MLP neurons of a small language model. Each row is named by its layer, matrix (up: input weights) and neuron, and shows model dimensions 32-127. Each number is 128 + 24 x the weight over its row's rms, rounded and kept within 0 to 255. Numbers have three digits each.
Before each neuron's rows, "fires after" lists the tokens most often just before its 100 highest values on Wikipedia text that the model never trained on.

fires after: " ", " Mi", " We", " M", " we", " la"
L5.up491:187109115161132124111137165153154098139110084151137137131144108145102170117130130137117133133101144103124083121121127158130166130126126101114117128092110129119128111080085120152112100106083170114155146091081148105106116119150129126138166119129115155147175158132124124084118128089163152153

fires after: "s", " ", " in", "e", "et", "cu"
L8.up489:184156115094151165127060153140122151122089119111105137100123114132108136095096111133125123104144094085120106160109138120121169113164151130148087120138134096166116115118142101130152093125159103126117125101111135146109159136131156119154143154127083131097167114074110165160146153119155111090

fires after: " ", "-", " \"", "ri", " ("
L3.up627:146127105183143139111147130103124104147097132152176113123106155143132145147132100142160108100122096123100150132154108114106114138103147132153113109137141141159133137139133130138108138083106156106158080135133123163112117167166193124094139165129165153143161123142123115138110151119163150076

fires after: "\n", " Ne", " re", " Ca", " co", " Co"
L2.up401:130133127162157141130092161121123105105126117143114095117083126126089153134145113155156115140097119153145128144147105129084110152106169128099094154135123169132118116128094174150108057149143146108141131111100128155079147125129159094109147159128087110140159134131163144113132141126083175115

fires after: " comp", " We", " we", " sign", " Comp", " La"
L2.up89:135131142159131119109155151126114111114125074160187127079073103122162130107102113156125153104119142127126084083096086154141123121129138123130172124138134139124121111133105099129150082130064090134127124118141119146119159120113161148138143126123144111142131109152153099137093135122135137187

fires after: "tra", " comp", " ex", " we", " w", " lo"
L5.up79:145137147131157088081102167122127115148146101182186135124121129125085097125085122103112128114110124131148118121121131125147121138120157109124123175110115128139120116176119095138097065100088115130166141114124115151133101142111156145142129135132131110134147134122119126182123122121120126115

fires after: "s", " ", " at", " m", "t", " un"
L7.up218:191147164129148159152111159139082112098118143192135152120155143098099112118154094132145136135134090116090113141101141129087135094150123124138134131097115138156188143094123135137137089112119146135124124162130145146115168159114132118148164142162107105088161073114137146130117118144107149102

fires after: " A", " a", " at", " m", "-", " An"
L7.up585:146136136131130159124109108142112139130125093177153096106122088134105079106151143110164095151111107162110169114143104172096117090176177127164118112124150145154129141096121125131100121136125168160103100161070151156111165128157147101129144142148130124121169101102138122140119098116123136107

fires after: " ", "s", " Mar"
L7.up194:125127165128146144103127151111121125100103150166188121096155118130134101167154133098149150103180114111120148129117131136134184115158158104165107110127141163156122127140091107151124161133133128103119140109135121153091136149143174115114153114132130114135138114115137151144123132133130084100

fires after: " ", " pro", "-", " Re", "fe", " We"
L7.up249:111131115147140124138123177122137097114152116133147139119116139140095124157130106079142120130093130157157156161115137163076138152119091133160115132177145150151142101110137121135153163130128141101137149144080094142122090150105168125174134164100119159087095112138106138169093103089111153150

fires after: " Ma", " P", "ub", " Ch", "la"
L2.up606:120139095126131147125130163139100099125123133121194131148150114103096114122085099122172137161108141142119160094137163171115142154124129083145116129111087149162124142073125143088154137134120157096100115116098098117127123128105107099112109154065079152125126115103095137123083117101122134091

fires after: " ", " F", " Ch", " H", " ch", "F"
L8.up396:158170099147093139126126173128136094120061117142153096148132125111143094077156101106130123175133085111098136131134125142121162135118138134126069123110129102162110095105109111125143103133093127094140118127137129127161124113148173113132139118146144128080137162147102144140071107110151186088

fires after: " ", " re", " |", "-", " un"
L8.up202:145133129110115181089163129142137136108094106102156107129096078111154111106178146162124088109131133137112134088109131114149136127135112136141111129130100138176125106149106117133116115136128163136114106149067134134098133125145110173110093108140107106084124118137134127173135165120136157135

fires after: " F", " O", "fa", " Ch", " Z"
L2.up487:141141108122104126149118176085113124107109133156161154124087101090120142117122142143149135173126103135103125142120151118107165154078145147133130132092108131096106138132082102118119098151124113124136135156129107102147096111170131099100148122081170114141122123114129196178122145123160138086

fires after: " ", "-", "le", ".", " E", " qu"
L10.up293:096158127129121147158128142118103098087141087181163093146082085120121117167148146139137166121094135131128136109132156137087131112150110079087071092161090115173086118057113148090115132117129105114156102145144109139128136165102153148135129159104112148118126123130147124158098121089141150117

fires after: "s", "y", "n", "it", "or", " List"
L7.up579:143163084109161117131163120127102104137106092102139147136105116130110098134129118116149114157101134071121113117091090126105160153129149084143122111125106130133145108102137140126088106120141132133145117143120095162071142114132143128111123085152127111142088113123102136088121116130073138088

fires after: " M", " ", " mi", " P", " Mi", " You"
L7.up52:154139076174112112134168175121142090122136109154134095130142113116141139125160121132121142130078128099162151088122162124137144158117114137153113119191113115132094133113113122165122143102082135119151115128098112150094127128145138099156102113133087134102145140155133168120091115078125156164

fires after: " ", " c", " f"
L10.up450:159177127145146174135152156078129077160088120126094120132125117120079100147128131118159150105116103152112110129131121149092122134143083137113140093131137123157103129080152137135154169144122137162162127103132107142113096120145088123135165137113130140141154166068152133180164162093126140140

fires after: " (", " ", " E", "-"
L10.up304:120166097114129137137147176121118062135147106124111125156134100166138119122174129136131157155075109127113130130131137127147135136116163157181109099163125103145128102128134095122172136122152146130146161125119108154068124118082120108135106099122142124091140155152128131167055102113143179121

fires after: " ", " in", " In", " April", "\n", " T"
L2.up70:141115164197140091138146164073143122102141142121131132122150131110116161142105152141125096136109108143154121148147130098103146133113124097133151104077131155142116146135105150134107121111134164140148131120101150138117137123101117120109146135126107135123159124112137113135138094157150129099

fires after: "\n", " ", "-", " \""
L3.up147:105194075142113107116164136141110086146110116158150116098105126105147120136159107134169126188111112119114109135104150153120098164140167142137102088143166106166136152109052124131121137100106134172148162088121109166115118113118105146158114122118105155099144164141118121147106141110138117121

fires after: "\n"
L2.up427:116118124129115092114122144103151140123084077143151140133138130098091109161090124138137151179115129089090151125134115156170118126133117127140133138122082137142088157130097149119118119121102065127144182118140138120123118157057138151138122146166141121137158149095135123128136121155119116123

fires after: "\n", "In"
L5.up332:098145121121124136092173150123138135092049116161129134127098064146097138143124144141145121161122147130130172131116070143100111120129160090153100124171139129165114126153097101124117150097125128109132167114153126169091110138120137137130127155141100141133164158138145175123118156129103095099

fires after: "s", "S", " S", " K", "-"
L3.up327:128157137138101104154143153100164115116123101109119118146126133127138150159140115095145150132084139092100133139107136095072179151160116116179127087131074119181130111109124100088077131117134117152130086161124108133118163139086140130119100157115140088082139120109138150121125100150118140114

fires after: "form", "ch", " consider", "d", " U", "am"
L2.up348:124114117129152157122133125139130117137127096150112140139157146167097148162101161130118133115094107097066122109117101135133160151107162136112115106158116112133133104147128120135119108147106094115182153139111087140108130188117121151104091131141097136130100124117085153125102120096125117147

fires after: " De", "A", " de", " A", "fe"
L3.up425:106133120129132173152120134114158134122100117123143118150122136102117121121196120158169129157064163161092140120124165162098132115150206136139138130115105172117153157129116123139083129118115155130161131116073137139145147123123126167132114171134076126126143136103118147106096121120114115109

fires after: " ", " M", "ur", " In"
L3.up73:126141148138106103170114180065107152122146123144119174086157127098119118148130139135156147104117104148154125121126171191148174140093104140143129078093121122119111096129154150132085142098136129135160115122107160123141106167087173120127092098116093181116128166107154146143153127108150135095

fires after: "s", " P", " S", ".", " ex", "S"
L7.up556:084109151137130126154097183117152129126108105137117092138160153162131106168145102150140153165111116148115114099151136144124130126125127136129152081111074124134116118121113127132097132155114122148118085113087080151122187138081142109064132134135089130078122121147154138121119136095155122120

fires after: " ", ",", "),", " (", " Li"
L10.up401:123089161109130125106135184133105094143096091117143131176153113138133053108139081149138161108083098099134137103145116107132149130126148124143123138158064166138127129163116145129177081098123141095141136099121147131108127100139137095131108098120080104139145150119117119153092143102118138109

fires after: "\n", " is", "us", "ni"
L3.up502:136117076135150112188100156099104157104107091152121149140119102135098108155101102128147100137134131121068145119102091128149107143139143109155154097114121123103146162135089152177151114086130091131137130169093153124114092137103155115152106149134119100093129118108149114128091135144140104120

fires after: " ", ",", "-"
L8.up360:138152148110137135145149158090138133083076132131158138169135060137142123118174132150161110133133127075124138130125121162129133169108173148145124148169098099171101114119133135121158101129137158106117146127113121137090186102129147126086132132081097105116140136120113147141125124065145113122

fires after: " ", "s", "-", "us", " la"
L3.up168:180169128135142158135086163133132126083111130140137094125147099121133154148193086156154105128112103115072149124107141132126154104154146112162103075136085124118102174082140127148133141118131151132122149101136100175097120098120176136100139141121125100111149164147145141172126141139112132102

fires after: " S", " A", "S", " is", "A"
L2.up277:118186109134157138127128130104148092167090109108132150134135090152125136111157109109163102189134114148100149137148145128086132124148141123134092180113095143141117144109122173132047104086132151086104109142093155132134149121129137124165147139129102111172151158100131143102127109106145093113

fires after: "\n", " P", " ex"
L2.up456:126132107134104107173092131096131126118105136118116109138101116190119077144091125112161109165107074151098106086138139165157134135155144153134112106140143145147115123148085171157141089143113084144169118139128096158111083128114161090081131131131116124108126144130145110119123181116103097135

fires after: " So", " la", " M", " ", "b", "ba"
L7.up289:161120141143108101095115176097135147151131091172119121145095151144133168138095122131108118136129125089142150107150090175124129102129141128134100164085126135103097101131116081164120144135078100091137120147108095141116113145101177112086155154142157125114151139097126158102092128110153164143

fires after: "\n", " ", "s", "-", " S", " Su"
L7.up471:125143162161152143141146147107152107101118104151098120148122119128103065108153075121165157137124098088109127149149160204115148114125151083129141140146121130119115135091095165158084109135144133140123098173101142136106155131099145075085111122099142100126165120126127129114111100147128120108

fires after: " |", "s", "app", "x", " re", "for"
L8.up252:131116116123106147145150131146122124091075107118129115108156119127137136139136134133162135151134105114148116085085097126135158151158112110109149172114131145159118140172089116168160099135124103128133124109131149153100163180137153108124132142088131138111122133133133149166130138114110063072

fires after: " S", " Co", "ri", " re", " Ca", " Re"
L3.up373:131149125152161108112080145092118124139148086139139100111129104127121101118176058139138092150149150125095131121143096114116109102130153083133167125159131142127107146152118144135079106077130132098144098127110093152088137105112154108139140120163117114140105061094145147127119207164093139109

fires after: " a", "'", " of", " ", "e"
L8.up259:123150124131110133139111162139120135140122127156186128109097078135098095147137120126158143142128123128077145072089130170138150139112154114122106105091153154134125128100126152110129136100122141159123133191131132159129116132108212119100141142134127079105153146115123091165103136086156079116

fires after: " ", "-", " R", " |", " S", ","
L3.up136:122170108095112149126122134157145093071111115123126135116088124116104122179157139154158111137117136117130153060134116123150138151149122095096127084124056112192110161132108152092125135144156153133131108143116128111110108129133124164141113135106111110104117166112130112105119135104105144088

fires after: " ", "k", "en", "n"
L8.up386:157124142155171141121128162108099115144130115141131093126094087140114144145153142104131103142095098139112100160089127138118137118157124132177130114130133140112131127103111138110127138111109136167182115116117154161078131123109147076105110120097118138123136122089149159152149125077145102130

fires after: "\n", " Bar", "if", " F", " fa"
L2.up543:150150106154125077115138174093172164103135103120125114124144146116108132145123155161137172150131092073115152098110106164095100111083094148156127160129105136105159129101102116134124123121101148138149177152122147132098102074107156107154150141127154070145131153116105125126110113147143109125

fires after: " ", " w", "-", " mi"
L8.up45:150137118169129123072113163120115086157115115162169085117125082131124133120151131154175105123131064111142105155142086157138151102144149094173114113162136120164066134162125144129122122093120144131162148093102147129150122140087157103153147125143126114144160111135117126105106111130152115140

fires after: " ", " to", "-"
L10.up596:113171135147110133131089178130116141101082116174167137152192119119114112136171116149131127123130126092154128157109111152120149150131126104089095114162137175118112091104140142129118163105141135176117125120114097115146154156124138074113127102101100130148126105113172142133132166164105124092

fires after: " ", " \"", " (", "ne", "it", " so"
L8.up236:142147129138119136133128130117101111106115138146115084144144110178125084136145101128140123114138104128112136121127109151138118083121182134169152116147135165139140129132076121170178135144139115093162162124115140153108122123137132113130138147070166114129158130133152134096089147116090147114

fires after: " ", " f", "-", " h", " F", "en"
L7.up26:136156126137094156145126150112106137127136079116141079164145111138129101113169175123171169101131086167118135147145120123092139118115130098160114133133146134150100076121104082140147102130135099130134132158115139129091125115101112156144156121096141095084139162109142152175098123108140146105